Part of a small language model's weights.
Architecture: RMSNorm before each block, no biases in attention or MLP.
MLP neurons of a small language model. Each row is named by its layer, matrix (gate and up: input weights) and neuron, and shows model dimensions 448-575. Each number is 500 + 40 x the weight over its row's rms, rounded and kept within 0 to 999. Numbers have three digits each. A neuron's up and down rows have the sign that makes its largest values positive.
After each neuron's rows, "fires after" lists the tokens most often just before its 100 highest values on Wikipedia text that the model never trained on. A number after a token or word is its count.

L5.gate1793:456542430534505454498562502539522490449419526536460449505490554555567515493546497559490491543504548448466553502491522598511527521427570490539482486552536388412468531501540549523464461510441517477534442543489510424512395530491591481499519459444564469465533533469480457484517506570602473457514467510551452435552449466582555522520485482484503441509489553474551521541554469480542483450490
L5.up1793:487503454492494465514513579567529449396483618547489425538528498602537492466511533550485546536505553461513499405519550552524526497463527490492498494487435413476538523476531515553468480477444543502481468501490575456522523565494575435543544501477484458495508611499483482513550567507548511458516520413518471450474506461530587536504477427519547507555453489536574543480514434485511551512490
fires after: " |" 61

L5.gate1324:507485503539499501495534473475476459489432551527513559533571540538503518426483454511484467478504494528508479500504473486447540492470474460459462538476443530484506536410575534496503507549488494455504402476497445492461505487489514487506455511503468505496558434504504506520613466472548446495494543531517482551519422508476549513491535514542475535487523475466503474495534542545462473517542
L5.up1324:486498459610530559500494493488489467465450579519502523433552520508581574427491501520520507461506508483529437491496449534498503505460467474507470497568441544502483463463523554509549533557483527529435427490492507506458494521498549457514495485563498412528505440507506591516552493496481449552510518558512461519582472538527524511561505521490453537447491543484516482521553520528466502503550
fires after: " |" 33, " —" 12, " High" 5, " not" 4

L5.gate775:489487470554475526429519534585525499538480451483485527562490473493597528530507496515468471482533506545482552507519517503462552467492501458536518479546480523533551534576433482461565431483529512429536416528513558521517465467474496443490494533484443510526547529543438480489493506515495445471450515408519529483433525454524537429480525445545495519510518472491546490465487569509498528486508
L5.up775:468534482492451449477553537584543535534480496495441563547501430508537493535524555458457425491446489523506519553501493503410552482506510504501507529587523522507553465567489494466601505505464478473501451539536528527512457496523535492495428502471475506530544553553461539546486501535448448479504527466543478453498485442488530473523488475515432491531583456455483489447485528401515499523573
fires after: " |" 83

L5.gate1719:471538474526522479542454544521548497559466487522451458513496438518521504387518521497517539509502520549491557486512564467536546501475537510464536490451414471456492484489451528500484541539539440465533458495455527504520445504500513452527502514487500443425576506543538540522508560451506445504465566431451527434526468432518454529500528529492508496530508499492501436474430525550503501503509
L5.up1719:505423516505481455479611484514602547464496500537546451612520484499514525555463522480428489491455546466441470571519505511437466465510494461589475487457493488491453562472466472466534510514454490518505526535511484495527491408455466455434464469498483535446538556506466528432482487476511462470509563518490522468487495566556460500516476541485506456593476503466485445470506488470527516512448
fires after: " |" 53, "\n" 9, "|" 4

L5.gate2068:461486545516516545505472492525472515553491519590424453510466552543440429529487489517427489449488499605513481509495535456563536480571508483542443504472529516455494539529504523509422561478451500454506485523512582506453497551484461481555513555441563608449523457463564480506499561464436479573493493531487491516507454524533501531481491497397398467579444542445548493494488483491551525450481
L5.up2068:544595533527504546451528551532507553495489507471515469541542525564501420505474470519468455430483523436435518512423550488548523570531518486548528436548498486550432476518472496440496533525526470480506443474496482580499434478489540566505542474464523503460448528494454465536457578459477568468498462497512571494508562494501465531513507482473492430488469563521610408519528510528547501456486
fires after: " B" 16, " H" 16, " A" 9, " O" 5, " BBC" 4, " CB" 4

L5.gate2434:468437499549488483499466500497524527527625495496549523536505543525503496528547573581440489466471518518472454534532528480541475477554488461432534524509517480495491512490509513501543457559518514537529555495540495502543584468471465485480464515593598568497454537495431486483569482492481511581491473506559404540495549573590545432487473544500476512514484593542569484472526516492519500537532
L5.up2434:484458493467594527470554410506476526474513425531546438542445510559537496486483555508481529491546550526493420534509555442543523504504432490421560517532491517459541547528539513567497508521574495461497466539532499544562490503518495498529483504461476523512436556524439501479500491428505566563510485487527472495487461510444538527544504533486578513469526488536520463440484509519493467510462
fires after: " R" 11, " H" 11, " W" 10, " O" 8, " Z" 7, "S" 7

L5.gate2697:514466483592467483540406559422556544589519487489539480456478483450539465487467508422595492502474539506491471466544484473454490491483546495542450462541472465506463575479459514495531493531426540500475476552533535513441521436499455465457496497483531524549540453537572535492558513513506496493520552434496554496461522448548525611495548440475410478533509564481449455463512561559489522547479
L5.up2697:540525407498492450528502574425572533514552486522473509443521544409520451514523527488530509509477510517490467481483542427483487466503519493500434493556440477552517537516520502508457460526485492532453469522523517509483551469490512515471466483474538514511477432523557481490486534429470455444497513508474530473454458575513459534509598482455405461506513597435508430524521494552483483469460
fires after: "\n" 51, "-" 5, " education" 4

L5.gate425:473462528470489499506493523446475466490537481546515412525513498464546534483514415487540530491533464497522411583499450521456513490516480546446401548561504526513435520523570510437625522485549434561532480560486525524526462543525448473467534483559571528473563547526597479473548490454465464550501639528430539541537532434520501505484428502414545509501442478497522464504512461517462482529520
L5.up425:485472512470451416507478449500486513430480485546506475494476489434459535487542500483450487497505503510487502478580413482527536502496536503502492565497480601490445479493589487465513525550586475478495472516510499451490533520547467474533508495570549492501438576515538479500558498570488550563443584564401528464530558471417430528478514495519489514532510523488485499492501518429419494458508
fires after: " and" 31, " |" 11, " -" 9, " /" 6, " ;" 5, " –" 5

L5.gate2671:525488428492527445444460541429498504491513571484493505476497528528527560478466517482554492452488525477517521532538445430505528517491527538481537462477533590421544489460540423495528526524504543459482483486481479474444510482464448503539490529556483439536491492521457479478485489546517433542491549497520507479466489543491528579466534494546459488527493539501544566490528480510416523524506
L5.up2671:494485486518516488428465541495492459510441589454476507515500497502484494459433529495556496534524534508498528506514469435501534497508536526433547486479479552489537470490453477492520517477458531475475474473481448449489465454557500566516452542466589415522534530471545535516474467467500455470554500509496528452545495486581553562517490513525458505488452565460548486471539516543438522540543
fires after: " |" 40, " —" 10, " 18" 4

L5.gate2464:484516523464502487513527519532470456475479456499460492493480519471450482509506431463559516453455476577510520550487478564474461456479400494490481502552560518414459449478475495511505498496469485507533448532432530514524507583511518496500527517445579510517540490452551567527578462473482430414536463473507512512478529464562532493523477431423495528436460480484508553567429513499509504494511
L5.up2464:487501481474454546534527496483509518451407481487466452488513501499470516561527539535552540498493504503472475459494465466526492464551523488570504501534487466492488479496516557441497476476503524521518511410548465413552533474401513483520474545513467543443509557530459506527508526505505524486465555448473505488436580476531545531473477491502457499485483436544563461533547530513521507417523
fires after: " |" 55, "\n" 5